{"n_layer": 12, "d_model": 192, "n_head": 3, "n_kv_head": 3, "head_dim": 64, "d_mlp": 576, "vocab_size": 2298, "activation": "tanh_gelu", "norm": "layernorm", "norm_place": "pre", "norm_eps": 1e-05, "positions": "learned", "qk_norm": true, "attn_scale": 0.125, "bias": "all", "tie_embeddings": true, "parallel_block": false, "extras": ["capped logits"], "init": "normal", "init_std_qkv": 0.0269, "init_std_o": 0.00548, "init_std_up": 0.0269, "init_std_down": 0.00548, "init_out_by_depth": true, "init_mimetic": 0.5, "optimizer": "ademamix", "lr": 0.000961, "beta1": 0.9, "weight_decay": 0.26, "lr_head": 0.00601, "grad_clip": 1.0, "warmup_steps": 415, "schedule": "wsd", "decay_fraction": 1.0, "decay_shape": "linear", "final_lr_fraction": 0.0, "batch_tokens": [32768, 65536], "seq_len": 256, "doc_mask": true, "train_tokens": 319900000, "steps": 6708, "dataset": "wikipedia_en"}
MLP neurons of a small language model. Each row is named by its layer, matrix (up: input weights; down: output weights) and neuron, and shows model dimensions 0-191. Each number is 500 + 50 x the weight over its row's rms, rounded and kept within 0 to 999. Numbers have three digits each.
After each neuron's rows, "fires on" lists the tokens most often at its 100 highest values on Wikipedia text that the model never trained on. A number after a token or word is its count.

L3.up549:396516460469474501548547483451535453465496513460477571495456491486568697505459465476447501438578537550523485521480512463461551561518498632553462461541483471504511510519664549436433359528526497439485470481440480514441507455504389437492491491521513512540473562437488501514426431550505435448542433485588406509512490503437374499552525535499562488532512515559447535551525420475461480515576436477502535555433529452572490544525546526512485444524461544484512451444437518525457502489536453574449582546512602457534489393462474577556564447442453554542457556458473497535487472410550514501
L3.down549:448377580578445534479514541447521555503478621552527498487535484420503537531551560513497438515466527509504556488562484469447529495439492497552503508461441504592512527459413492544517432509496543557463495503547423578499537509541519488511520541497444505478540472545511547484507487464564553485482479524551397440633547500468607525458533549513442438614438475525483428408534425571433504496476447414509430547538507508470474419548424505500495584492444488520500544538566562441447393470539537436502468592467415497508463473371547577434436431512443584438429501439551525484525580508603548482
fires on: " |" 46, "on" 11, " Rec" 7, " rec" 7, "ac" 6, "og" 5

L2.up270:476549464483598528577490417442527473441372556594484488444433464588520462495510509492474555460532559525478518487526501488534509622511491565485489479526434483474578491414486498479508513565456514466445432454524426450534495568506469500464408405561457433633470495511518563532498523598494502544489450526460502499536430559495446363410615471570528428469441482454542500476525499485535501514558514459466491530433471467436478540487529498591528474432488472479509503565533498531472503586498446456438506605400476523551667515499468603531541340480503495473477487488506470493438482528553512506
L2.down270:570500506398553441476469453576473527368464507497581485511398420517520453480552490529441446534542414513455494490486531473430513552503468469499421499458617482503434599468621471489439529416440528590465401516462517511491489540472499463453466499460585489535519529538513530514480573486508520511521419379655551482483524509612483500497419470500617529487575534416468572496471486535568499516499474473478517498492637485425520546499488533505535531499557545411534520537579530466444454488540568525401549516516533484530546563472418553471505406433495481471479549542500491437421474512539519562
fires on: "." 78, "\n" 15, ")." 4

L4.up371:390533443482398529490483501542533491464548554466450512441445496473456495433414434522455473530522470474405460524494495494466556511473408569545452567506491463410619454522590491484475437559579480561522459549496496453466528516506550504514527535544477457517445571537536540518608509593516438604512462600510473484465453529525508536483462569516556593515529523541466424520552525496350446521458479481513424558602447438466430506465563412498506627509513532496458518550488518482459514621553596516480507499507565422560489529472556510493414412426428590562503506461520446502514447463481436473
L4.down371:552556412475541580499501496466547549522508500474563481479450545439416518470547421517492501502492550429486398492415457517560553414555518446471578498460448430556583421497504644483495449518587447418512464525550492434489494593469575460533530528552430504488502432489565390480444461518608423570536501479471587567526470501470500505504536427524547598498458492455531477393577508482486497543436555548531446463566521569489513471455488506471538477421539532470485480574505525475408498468557556481390486456546604496465560550518400394486496496496592490537568462591482536506462550518476498547
fires on: " contin" 13, " estab" 10, " comm" 10, " Sal" 8, " Dep" 7, " cre" 7

L2.up125:569512425429534528486460498528559486414465503487572504585470540536573505441441455447455432450546484544515584376470521539496555525605448523481535456538539450460586537509438574522481480573434553528429543515516499487488480478561455446506455537546483505524412452535559467476429487562517476551500473547551386533499520530528502462532580508542551561532438606498428489476560478498510449538586445486470502542426533434487521465504487525511495415595452616464486602504418520521533532505527536567530535502432459448472525439542476441554531478475481514417448545412407527497435425514659424410
L2.down125:534475507498425465512503428511555466459436546491494502571542432550493564606519386433462474427521560467511670446445442530457573483482483486561503620467482455438488508499487503525453519533474484493520548496550455560520482569490562369547505537550547478500499457456456505502419494545564517568493591531477351578529494538523491424505516484477514471545457430543427482448547504523503504527535556552482517475441524459481553419482519512490463500555386516465456536532490575415629505465513506406446472578427578524494443536446483473556582510420457505429501499557570483523472588528581577457
fires on: " acc" 28, " rec" 28, "ording" 10, "cc" 10, "ec" 8, " Rec" 5

L4.up308:428545454506569564500460541503616436479521427575500546425493453534520501422469500474429467454476530462534527429505486578564546493536499533559524544520534492551508591490559512386393498506477493552517395529502539482579476481420482510503511397524528554562509604517550538492539470525503609508497502471513449399557321499523468466469564505457461507485560489464554459445564542472485504519482618475531425535538482487381462518469499529547429496463483430542560514518441486489474468580464429530509456531555526463521487507416474515577506510488394551400561596582540440412435520477452485471
L4.down308:535458496468494529490544529443535538567510358481523499470503547487544429526440407459442440487447441412446492531568525467460500561528549535467551523518535579552564560412552609444531572536554450507547470471559592480567577521450581433526461525440585490521445447471455523487490570455538575548475595391537544437557532507427504460445447469444530542425552502515494497510506526453436519479468459448415500432523535638456472600425530542498481601428509485511484520435468508424517552539576469575457388551531532544477424474501514502538506504453602497471511508468540458509401499495477502452
fires on: "\n" 58, " D" 14, "v" 7, "ak" 5, "ribut" 4

L3.up115:486616461538483469583499438452443468411422564593479482448468496551451520503534511489533575503535580544435583472529490535524516617469561469484459449564487516573518490429456547433488503507491568449370485453498457424479497536457461447447447470547483366674506506519461515495525518572478431548501485594516502460452513582521530481446491410568471448433468484424592468531489428423520527562536543477456430512448447473439503499574435454571562458467537468426523453475540506574532499537479471568471454526401485463510564468468438568498513433432508521441454448454503447543457448478476466497
L3.down115:507547483502555533407559484520491509464561460475434436468434544511571482564516561575516533464439538462547530471488495543496375521450455468542504494592430524542536337544533557514431539481553433548528473417539540478510520546486503522460549438560573423511503492537471502556441613562469513516496473443559415503455509407518449541423346570496515479523439502523565516500509478482531557510544449455524472550520463544463478447444548493443549390481407557445514376491512608564522580483532537524546515482489558507415495557470461464591514502487493592441477496557451498561519440541397463528
fires on: ")" 33, "." 13, "\"" 6

L2.up382:456513522430544522488530456425575449506486471496485445425574535520493549435541588433484543461543611549588541469533478480512523551509579515462527521547487453443586524427486568487496532527476500467395484534442523457547505540536393485517485405486505534552563483490423418523475493469510396582561564515406515489483489567536439511551596559491595394525427439530611482476549437482485381466493484414490556598467524499427584531458535495498504463576532539461469518484494502531465517549504498544546472507447563445407508432425458595527463469585391449559465570447558511471529512470471514542
L2.down382:558461488509438486501481423444532496421489531503509470465459363479441478484591507460532447535516480512563506479432541421456524509528551542401563441464472489491517500532481498480516364477547415513491541567573470463512459584566534545544488562540500510490468504563531469486469530513498560532521566575333521510560544496426563481422551461487433526582544444499394529428555416446496492529611550498465529537516515561476545475483502530502497520473421520560650445420401493595521483536495511564540491652432502497535531529520534541471449440509556472503461500468451600459517575458503479445
fires on: "eral" 18, "ist" 16, "ical" 13, "it" 13, "ant" 7

L3.up142:528413400466482535462488479444464369487444510558500467546597407481466461452541532535509499492539519533489555603503474521554524506562496595571468449636441514457557457511539592464441422514453531505488565519574513550493492527583404559488448491478445479554557501509438463456483479492502545562496518625449499490499483536531440478547530490494570477484529506405625499527482440416539473436548455490429488462517488470563460483431502409527530465574557543519499394578561465490432551550499516509472553621487459457499497541512405504532530452514435503417374506482447520573453492458529419529
L3.down142:530466485421466477546645517429440421435530591565545430468512468566492401434479519539465436569523513479448444537543561499508651623562496520523538444446444551604503439584467456413505467493465468523426563513556497540514520583514463605540482500398536444518485447517509526464501468498504509528450477533449491554490555488508582432520477460475489470461382456487530571471500422491493427507483427460561504445447461490461493449526498555500478558525564525541597452587461471459480558578589553542488515521574487465481508453518527517444466443372519490495469536543444530506519548588571504457
fires on: " University" 19, " president" 15, " President" 13, " College" 12, " School" 11

L3.up55:528529496372542466535471419538540445534433571508550467517593487455426531548399593501447427460465585538445555636445480536483564525477508533584512626507479488538530479498367535524456558513514494559448506473531520477488536458568461586578484464549425499501519439382490458484587532476469534535449482540520560604468460535527530471433567487528431432593447511519509515494491445453524383525432452502491521557474518449509492476510535464520457546521462572477470451528522451467578432554502567473481522524464433393489539512552473565473575443547492532416563422437531448538434496478519482444
L3.down55:477493500489475448456520419483563593476507548483563498477476528463434560441616485501476517463559452560551477491487447636525589462409432505461448549483551483498539481495449477599618490452471522560557505552501518559519555463523475564506418569426517517483434490545620477510435475417427450562541488512526417491488569477525425504460498440503465487593543529592466533486484471461546453521490546558541491583537460488507558540494529476391511528504487601333530525532422470444513468498466504539406586413509417481506567502529504444471456514531497485409588413579506523542456519478464480466
fires on: " |" 72, " of" 7, ":" 5

L2.up72:449510527474448506481518489437591563568450545559585491435491398544481416396464448438583441480535526518617453529498557568502524472514500527651497470569437525562499511455533530530487484441378552496486493506586483579610471513506500498480465510544513506455500496376451547484531539489515460460448516566508454460480430603523464501491534494514547457508476497443675581549509502464533482446496556466510441520507412403398451540595563427486493466444543551529518470503481480509476487538440439450451553513505523500515518427445511511567525497491516519496447460597493484371552470536478516585
L2.down72:479529514581418417498448552538455494605472417438447544418419477556555557461478565483415539489395530442434537578472492518529552542389440497553551467488509502576486515455474513495435503453532550546473481512516451567441563516471578494530569479510493579491535529581395496488511468544412473503459449574539456545492471472455536502503454450481585546554453587521512589430520533448433514504485379496460526573451454365524540532409432454522505566525610484503450427433544526483564515426496483485543496436459477592451478513456579568552492509554494576553544465506553565436464508508494499521
fires on: "ac" 16, "is" 10, "ook" 9, "im" 8, "iving" 7

L4.up100:532504577497418512494436388512525486400504580465572514407572513490446535478493593431468568428551529557509529561470562437472516537491465534437553493493530553477585508471543491585511429499411555513478527464538530433487501494465475436454504450516439490543438489498552572471556532518458405508524571579522603587444562494493435514563428464485490492577473548491486509541424425482587482570478464553450533485491460534541436452391484492505496403533500603423540507564429523566595546549565506466508477567544493486587522413554493525524481485590532564402554487436496439496384514475494511462
L4.down100:491528571438495479533545519466577535457497554554467401487585498466431561367500440448440542480537575603545474484450471582497645551503522479480561490505535502469566574491529562532528537413524490519435597428475473541425513475471493517447451524518480521484565486462494454494476476505532495528491499490585425571500481474448531475536414541581409533606457560489476533565445491555516464545508503462507483536587522545506484530413501556480440495537424566418480494462399543495444565585442446535443495516469519353538449389498474559556518440549428532427435488542496455485458468565561493566
fires on: " |" 47, " (" 7, " =" 5, " the" 4, " of" 4

L2.up468:590474456473566499508486467488525408428520489496434469405571499518488579497507535541445468368504551491579487518427499505494512602540540519472457448527463495501613484507546617443561443560453479510442468514472504487546505503546478539568439415428477522543544538463451488494547481553597379504459493543500500475543486497527479402538502487488619571553482480490438527548480458441381465512504443503498464628524488488427533519438551493466517545543477548511608469501577426549424436561495484528404513555391476564579471505549457608504571444494458542455538564406567471460532495481491483511
L2.down468:514498579456429528542515502452613505420461340509513471416455522439470546516559565456439563470477471435528467518504573510455514594508525428502499513580508461517518534451505446540558473526502548561425534601485480527645486474524509430428482490450479480509480494515439450482554476449504476628440476449385603530520496495526498462550490457489518511483557474460453511530443504484413434491556423457575545558527525563571506530416443420534504438492584457564576540522506458435526531555447468461471513535467519510558458495509565575478454635476476427580576502430535501559566548443466485527
fires on: "ical" 30, "ual" 17, "al" 17, "eral" 16, "ral" 8

L2.up83:510521517519409467552497449547491449536508472531521507543545441481568429490430512457489405442493467562523548540433550496519545552557430589518450537524537502481491529481559539496451387569521513532424444465557487547524478485502447555554432547660391452473392466455514498500468534502546484517556433490515510536482543526461521443637535517533460461492532540576611509454475538424445465493519508492525411507493396528460483472500446477548462501527590486539452491482411526493503546549499447530543589502451547620526508461536483476578556429423480538465545540507590335382507540567510486500
L2.down83:513440571473454510568494458639467459539545557479514453569469507533522394440518503475486427497518473494457534513437547532486491470480474549454452548363416530531525614447454507552480461513524522486537503468524501545518494458532499522437416477526447529521473518552490451490453455497458509532485530459518562430450566464525495442454484589515429512516515425593536658458376505370431487538621584614535496441446493435507534460485464495559485525452520560574530531508399509404547543483565492458568448472544531545487502565522544537476503531479540430546394552461485490575524489569575477551
fires on: " pr" 48, "r" 33, " dr" 16

L9.up340:562588503544529579503539413440505440409461554504518440436555501519490487475446501479471494572399471529543457441530551442493527540556518405456430450460516520511522600518484467523404560530512458562446505460572475487536529579513452541493451542527452531509437476463589459556586617484503545512485448538533551522566471583534540552417532496574489494445549496420438497466611542420533462404521587579518392494571438585511500554458528501474457464436418516451481516518441425484560500501427520474401547557466422473468438502527548549548464439583510466525528435534489513542427496525582457440
L9.down340:414510495494535520530477446481525537442518479514410470477459514577555478656422543529504545504475390548546520503535526364516445511476550526428551587489497415464446516607482517489546632532497531473520488454455483573481571537549474448626519455494440578525507463389558505483417506593565505502503406445552551487533462530493652488421476465413473463483460514504551497493544412474462492498527461479573443537474606517504489524533526395480468560427449457486446479524456454463464482501499425544513490519505503432472515604546430489476510463552458451503520499590484539521526452545590521509
fires on: "–" 65, ":" 9, " 19" 8, " 9" 6, "." 5

L3.up217:496534435514520504478420598506452489457418540540557519528455511467482522523445607487504555489454488457438500405488505461513544548523463550562545550560550449505552480460536494400525518539484414568449588495546468563586501485550515541493497607450489519535516615550573554536552515465429537553456424488487515476442347510497494489477522418475613508435561477519482485460550535478517521530517460546514460536427465424470449513457446407528459573501497374566519445482547477483457489550554497523504545604453462622545590464433436500470463532500551588457497515489404446580462546484568426435
L3.down217:389524439396561517511472475524460467458536417512443533671470449488442459620506485538536440558475456525472472563455482543488493459583414528579499463514561418512479538517462497446519465509496478481568464473510539490521481467506535495494583534446441492492491504575548537513526445413498441491473496546516495438471464581439519496459434569475528401467484522458477494554375635441463430454531472556425551550534511424578517545454488456479496487445594545575614449426459432565581478496497588486526470463555558557499580516559489516530503554525485454558600521482444478539547557517457509577
fires on: ";" 19, ".\"" 10, "\"." 9, ":" 7, "\"," 5, " when" 5

L4.up125:414543529526470572586432500526573450353476541511510446522475455484582546450499546522515481488464553466469523580519487570540543518518494503518532487493518565471500462498424472489410434459505419501434413454436497510595508404577471569425523502515411416540465519477523532486528561548476414521524447504480374450492533547484520531538631520524461386429502490513472470431514493424561533589471607510527537562474530555515496551629491583562450397525463532472519526449423511496475448488517481379553476467461480508481453529447527537558483491507385484572525578576491515515483505441552461469
L4.down125:456439532444515413464497492556538500542563440430597473510431500537425528517487540409528502525446514507373504543452539521501510544486553527478514516546537576546562478445466570480500471532524488467491453522572538604537458567456418523447556546516483504495469598539523545487546453452476475491621435425593477475460486529476584423598543464470536542498522513533566518374432469480445549475481428521449506548523499562454473560545497452499450508507472481485556473449469511571529517582477465534496516591550511592510463538470388446457492478470482479522475416263526482483481476526540593448
fires on: " and" 19, "on" 11, "er" 8, "ith" 8, "s" 7, "e" 6

L3.up357:565544443474497499501435478510434482467461524534526529504418438432371508545496549413492568424533578507480478426517463435457508561574522558568473464517492496609541518491559553373470442540510506480444520512514522548585527487520462478445443434536541491564535507549560529485556518500451515540528422494498491478495485547537464448510470454485537484385573515482530471545491508519432559613466495527512502531380569374431435573501459526600509531379444443443544522564615480498500555543559504513461474602448490499524560491419408514464472442508460470456447552535423414478509495540554415570
L3.down357:557509459440544453498492431452512471361479438488526684627427532532558476596470512552680504539495603482400462466505570544538435501509459566528560539524493452564480512534469594476431509488487521474510466517472544427465511542454580468449542449494544528555520539536507489484559488473492523538488499445482578543482470530483518511470446527491505427431548488419550542544479551503567564493531342540567506467402533528544498511450481581443471415477529520431519548471489448506491475466578530548505483477490538455575485580482496536533483437442524454474435548420410503454548520465451466490
fires on: "\"" 67, "\"." 15, "\"," 7, ";" 4, ".\"" 4

L2.up429:469486519439528523566511482483582469515488549520433523605456457554595618485496601564531484460466582572559494568473400514540509542581550568496420467468588580577517460484522455517466474504499522456491480433469528469603474510530531454502422416480488386513508594469423503535569488451470497476556517558506501533492455523357575452568508450465452553458456502515451544403539478441547477495593562507475511511546454412478472470572569525577495379472529459500561482552444498501522513493457437447384567478501554484501516448525488510523606436426512456528449510575451475507513549513586491477
L2.down429:532479482561488451547614555471533488532523552540489438486428384485603528483544511534604490497438518473369521456454418499460577412504623449581530542479476488487482500514470435537456552557631467504486493479461521542588523502561520445509515508482517491456492530560405518489509386506487533522530511527472405411462475522472533510506551533486498596463478493471456498380482522498491441482565455528525500534518473506501471505627503609451493446446580519429522565543472478469541521581606566489491497552515443478513394478414537425503458462453573373620508479460511533487454532528492504530
fires on: "h" 62, "s" 9, "on" 9, "se" 5, "th" 4

L9.up70:594543453543477537483490480556475537444561512459453422553469561536464506499440404529492516569423564512428518443487520470427515592515509501575476475441426543542489472562470557472451538449416478559515570452467444500483546547544525464424503521541520458521528473420526586455615428509462437573577423508575481447504453508579468484453546503533541428505411452510495455521498447433457428476507608520477559512566471484651505525532535502566441428508426542420492433526547476527562436527483569520439395486495409522541548556447538610490477488525457589503498376449478542535469466509506549509
L9.down70:414548519465471538506533546441544462496431499515433471373507503531487562552509536461601526427468516382506580547549491575489511504437448506496429553504525450487437583460449626594541451478520489488481567567519439574446418522520426386449541589456472547506445411509460413519452525526544540500502519499483618464543500502531547489475520547484431543538471581457542445526523424468550551496504527517505446564410482456508457415373501589472538495531527424534479504510544538532444641475505560533522474553540540491460431551471442513501457494538420472550506542512539530429408571537502456512
fires on: "." 16, " 4" 12, "ar" 10, "out" 8, "ut" 6, "–" 6

L7.up370:487549535458588457525527482494518458475469516485470444529476496575572559498586523489538475595508574583503547632492511533632522554481459438433485483477516527496522517528536556448405494508518433508466567459430475548546459388466469448451489431503489504535527532514483478466476511473437444573563484566539533430442503603482457506612508468581585526434464438542554462479475508430459378519604489489414441486506495454413483575488421576532494541507546538511539462395485452517427524478535632455483577425408549436476553453482423473542537544456524447540505564543519501408524481511494485539
L7.down370:497400553496513496445406475475558546517563489520549526400532477410513424628464486465496400439500521523443528564485565447391528456538539488536423520576469417521506532489537470514568485535502484625513426495429460541532432562451496605573511532524595437461532497503485433497449539446535504580517461504469455552484504627538431514529530399515478458467437514501532485523525490481426557524431533617573446458473537419564503514543516540529547529456486557418452577463523454505521480587534474495547443483509509468570442440585513490528432411556427551469517537499459504555535510514526381491
fires on: " well" 24, "ed" 16, " and" 16, "and" 8, "ant" 5, "ing" 4

L7.up193:532527447400546532524519512515525531462467482419384370469486596462529578460499508471534539577417530471540587498484524429546502513563488512463518593516447547609516504445440488383425549463461516573430562454405529478498491609529532489470495431464531508534487429451591544447585422556471487604561577508559551502502503539478449507586528465537600491468437474536479468454471451458433464401551518491483550489485499458466503586460579478506549427545461448527603447436490475507495501424461500451563566488500534459517518525480405506531607523492524606475444511503513481495479471518530454425
L7.down193:410444493527536490576523470525493498521494430357496488501419530542463483545484515551472481455528493430462565550494559505425458509507519513495502547547521583487521573558489495525602482441480472426588545598556456549482480522467502473482492470528550600491597414492392604498474530495466460435452489553387564543483573544455444543471564525475441548533529485433537523554489548534448461418415462508412423531477491397549406516435455571545542540542483537556463590472438495494636493471580488534406451566586508437424468502479593450526501539500512480535449543514524516497440415511482498516
fires on: "ed" 18, "un" 15, "act" 12, "ing" 6, "am" 6

L4.up535:567468438457524515472529515471614447487487549506524471491542411553583581499543502503402525477562519654488533572498468475495515524540515564523454463574557527553502513448549512457489480452427560587389520531511417490401474495551422526498381547536508502527517567491494544506555438463561498463486444484508419525440393556438452494551556527457548472457498496499475577441488473468565460474534495467462449497445500529391466478498462498472506359473531597496460406512497505586504573596538529395479473541400511599481520404464568500565553543495515475430550539542574487465501546483459477533
L4.down535:538485496467518533477600547436444446520440552522426476433524488541492500422499532456521482538525576466471549480463590546548593527553526467530504545442539460565483574612464495437447476539569511528453492525515539495519395556440606538484503467425519584430473586541455431503525503537564448489577453502459570523557563523479537518453436592488437518504433512464573472527473475543504459445536524499433439522558508575491443494575506451555489410452461425430474427508470520522499490495524558456602535648448511536438570519467410480467470370542564431489459554405503426434427528495457529514
fires on: "op" 17, " part" 17, "or" 15, " President" 10, " president" 9

L4.up396:490564464437565483541516530537540413420469485572492533541485464608408483538475551486460555475401516451487597547462448505588488516528468513524521492539492471578579470472469560463468548534467514518468511484566490510587524532443484505460477454521506456523456537531508498462505473577456528568514525565598532527548488542527439498394482492540539422482459578510503488374540496493555481492462506547434406596442446544492479470501498555521524438501549518449556550522573494604442463551556414540421457557457452534605517513481456580460480474498487522441417594542413366362476463504606433460
L4.down396:536470427484501534510541522517556559451521457483552530469470501487464509653565505523487536475527493507489542457550532474525074507500516556530472507541549399497479478412542479516492482476542465513544478507553419497451574525527511488484497433516551511505538491542532514470478487460506516542576468457508524545492491530506477441459471485508504473476498483458525577460490499575480532531426457545452511524564503454567471524514485499538551531456523526447493559532475527542428441487571544511522482475460505521556513508558501573433462460475473499435480493467549431411456561505540541448
fires on: "\n" 48, "==" 42, " ==" 10

L2.up95:509515470504526595539429474523544496576459563540468449631468478467565461404457513498592406504467460514536511412427528481514594536530510628551434444483527500530530558515486521477574502588550476425517458462469552483610495458608456501487425392484427424532436566457445450478500554499511474475548463515472497510498499485471574487501547541554472505514344539559512509495481542479619491458539631488518513494460497496396537483581490492503496435570534544524549475467491495577476446552555407485415528511500504502504486449451565480557458390533480507449374484498495468453496488591522487468
L2.down95:434476531548518437520535469520491454464549474480461479488554471467520495487406460436576502482488506520421416545574518543538479556527490544401560534419511552637534546434573542541523368418450480512483548466519520466394507473501552545515483547431498472504537490566497492514484495512506481492504475443576514525512482470509463439482456453483428375523577490472501502548556433411496629432474469420556550500459469332552424570436563480567489440503596573520542541531462432523496564526417603448548561556488529463580483518470502531517496506476556524540585555611441505504475532519547521461
fires on: " pre" 32, "em" 14, "se" 13, "re" 12, "e" 9, "he" 7

L3.up196:476553442523557597549454475459487509499368512530438530547526515506502469484448620491519530515562482530548489494568407454526549595537535424511465475450498493484595527463395553431496476438463553498511467436520438483487596547626457482469516537516470433548500564466501575553541511521520471551414416540497575469440433549480470506476519455510459477538456540506584524500558492466558498479539501404494473584501472512398523558540472406538474489502477476443540381611523439532481477597518478422440578570479459511561552509537456474463440467488500500537420475449606418511436377504537564496
L3.down196:434530505470511563537520547532532517450499543488455454413476507507460495429587525403502460546491559540481577551498555528473803551442496470567449502428514483463502501508434481460430468460532508422490417471415402486523525511530486520534454501507471473494491463406487514486525457421428592604465458503440524552467477470529465484499574477477549513558489581488493464493491467525572531488530594453578518555512542521448510595534425416487499497462423538592507526463586492450487483462539562458491549480469511542523626469478504500549466495446480463471492484504541492420531459434540538583
fires on: "-" 46, " re" 24, " Re" 18, "–" 11

L3.up68:415522500380475550485508547547486463470465524431485466508539496530584541530471513520497469613472539526530483447524444422456513526569482503470448473504467521580553507466484471426573477525533488395432538441473515468473497500605520376611440477538521425523490535482453571437524505602535465491586433548423547590571510460479453533448556491497534465606377537502586440492489523482489453433475531474521441510396510473497470491553400465545533387531536565504494402645447459528460525543480500418521512580550400492497521552503458515522575544495481562580498544490474500480515508475552433547
L3.down68:507470544519443539481555501562509472417444535510483432465449490489529428465459485418543394518456538565484452550501549523588536509497512531527450512383489514438542471508558509560477479535512477518616516506506506373409461359449547499459575535511525568557579428602505531487581531492461488481497419481412538534458551490452457424467601482508474556488610451579512504604523501460585505472487542473497535463547541451552450462397518543403535479475430426579542516468431478488487483559481528512423577481553573529553510594559579499502397483529497438473478584520426479527513545514474463502
fires on: " She" 32, " Che" 22, " pre" 15, " she" 14, "he" 8, " High" 6

L2.up263:518535504486470590552382510426493458536494489490494422573504457552534521535496463490425435490484463508499452467490518470544539563593466494482443509490469501535493603505446511417487513480483490557512458447563485456494521625581446545444469521521415541531440498481632577480517537547565524504468488538550411526514563491425494412628549488528490510509500475546532474492604470489460527561482418477475479519520507411529436495477405507469451502478509507535397523539417522516433556511557333558461480471477427477580497442576477587586499479396454491494570519495567404422561427555550521454
L2.down263:541512608483432596585476452526550459476512527520551490691392483470575398493457524473419509442569501551486539506397481500512569453516451521474473535513404513427451542494425569497560499487525423514578441460544448450462459518575539517476524571457419506534478441513602459518532508446602454468491501459489459513549529486493549451557519553468433569502533455596567412494393459440488570533517472525514460483566502454527514439509469500431481522484407513541541548506519538477499504554546472578525477464530581492508554530561499522525413506389550503532420484410496454409526521522563461479
fires on: "r" 61, " cr" 13, " led" 7, " Pr" 6

L2.up575:535526517486493516549483524521447468416349557677468470582456398613472487477522568495476481472583514542487517484474541509483516585521531560544437518430499461559569523456553501445416458444442522488435418513541430532523501518515442484527478500515517433576480494517516587524441566479457497515420508542489437452463474497484489346457519383555606504404516472512532465490531516518467547512555451505513521530410515469458467515498548465544547500444520428524539498549570490549462511542513474531424506508400477571494676497453438507498449485570468425465430519511489460548465412525532458520
L2.down575:573509556406579432435500522485566517484485584564444428569465520470527463527472519523583474525517595394403558439456485579478493524437505511517498485533548479495552435502484448475488514490526470520477393523492485432472491510388519440451425432468542477522481462546513445489552673469444508530408432485574510534427495465547494452507553486501532439575503510402549495506519483512603561574577420505559514565472535540523596444503487519458492454495557522462523516536498544482439496427497601537504592493471581588477503551458425556458560511469599425512500390550461511492476437541562443518
fires on: "." 91, "," 5

L2.up305:512511457538470547517512499499460500409367530535515541499536504620494517503487498508476527524532513603473510557488565459441559623488485459400508450497512516417509561482513561486497422615432497474415467511509465512419550583486374569536402437577469447529484593502448655524487541560537471492448455535517452438441418507532503480445527437541548426540422528507501451508502453464436526456483455475438478499389550454437470547459512420539530475465449500413519505528487502536458575575453484536489479602460475517529549505567465518594558451453465559500479518417613517543434488505470515485
L2.down305:480444507459554519517538460509458516406563501465530397478469364497470547435501440510501468503557529451388428635513528517571562527414529497555509522481510463441482478463525449545511460515550536532546515451468506583534528537542557507587527406426570488434524424472545499526606385548484504561530475432484460480498479438526444374481547580437536544527645547563477540458485466461496547451485499617500540492512541513477505491453432443576519602500507538434555469572544483561473511604525515482471467429451488442494433498472451432400494556517521507508470510579556511570415514511476503474
fires on: "\n" 21, "-" 21, ":" 16, " /" 8, "." 6, " |" 4

L3.up371:473467488487517534544418496506478360459501512459530502552518490527540526443458564452531543504513478516515581620485459645496533564472503428648570510513463538411577502461418442523524506496507552574408523491459546456507479488552513496458507470531420417550490525480551503523562583522480476528468443526522442590521437453459515469540562456547622416516441517450512614416444434483532371522556544399464510524469493501556558590478502455508505423510442546442539521429509458558470462474492419537549557399478474528567467500502498593512522594530459443495441503540523447477462489459489517444
L3.down371:401457517490491429527510540545438455448569502390524463549514473522584491449505506531643504603460537564478528488463383530495538561505462459550563496568494476553511548512461527538461497511497472526439506529617458503599533527537463514501493509490543480476438576460499562485574458571565564529542549524543490493433519464487561484464398510519567496478421558462480517469455550424538415555485435496446531564431413503508482531535470473412475382532369543523564530482474520528588481483495505544475450415531516433535415560468507523542494557573574531454461420514442424585544544422408531445
fires on: " After" 16, " As" 12, "ing" 10, "er" 8, "ith" 8, " to" 7

L3.up28:513505550493509525534493394586534459488511503530581545523475468423519520487514476540547551409533525575500570507509547443589543523436469502422516510525586564496496605496418552538440457505510465546519550444418449549531557577510371577513453469512424538469471459421458574487552565472567612492423391460601527502531477489423546445543497475540539528477463589520495510465454499482426441465526463395573471480433490493466521451465422495525460457524601423479476540521541514564464503469537432427596558504526373475510488410561511510555482465428487455516544570446509404466528438536502478517
L3.down28:533470509454536498549537570623447540514515524461436588505417451488498514454517478505456499445508444591532491589546491550503453445441488474455478485427556463523405509519498490556479524351522464493567426492515515428452602470454486618523469469541471528456428393595560510494544552535581512451456527377577492485564474467429497387488563517563505517552472504440531529450518550468634586378545454487523488483526489469522525520424564454451510542510494507439519524513518512442468507523434519541493553440575484478521564581521566453362500517469540531530404489473531467556421488526506482521
fires on: "r" 97

L3.up531:532548481484579533520482491453463536415479492550481450416457500510507463501494534573525539468452483533507551485431464495457531540612478486448489514477437586550551456568499504465467445502391496439500569406533460528475632522446512569450475423588500487509534573500500511482508514596465530546452541426471528476533393530567509474453537448474593489444531450486465514518530467472434505490541483552589532478425406453454511476576465479530481552363511442461502382558517483627420479515521398478510492494424395612531581589530471457468462454435461495500551514466581524551522498606530473535
L3.down531:532494473526494492497488476589493513461459518560524438423475453493474463320611542525503406506425557522494477554564508465469546503505506445424489508495459557567464450435519528615482473479555563514549471513554411490420484455496480525489522519384535526456485435498455491484429586563470488509499509501535507488388566469480436473565570570507432509440548593490481465563556514540492524522468471480602554452599522564517511513417452475481511619445475503523479467490554496496471444539582456530437500464526497420513459483417571391549453482462596566498490483450580355525527480519536562573
fires on: "–" 17, "0" 16, "-" 14, "1" 10, "." 7, "ro" 5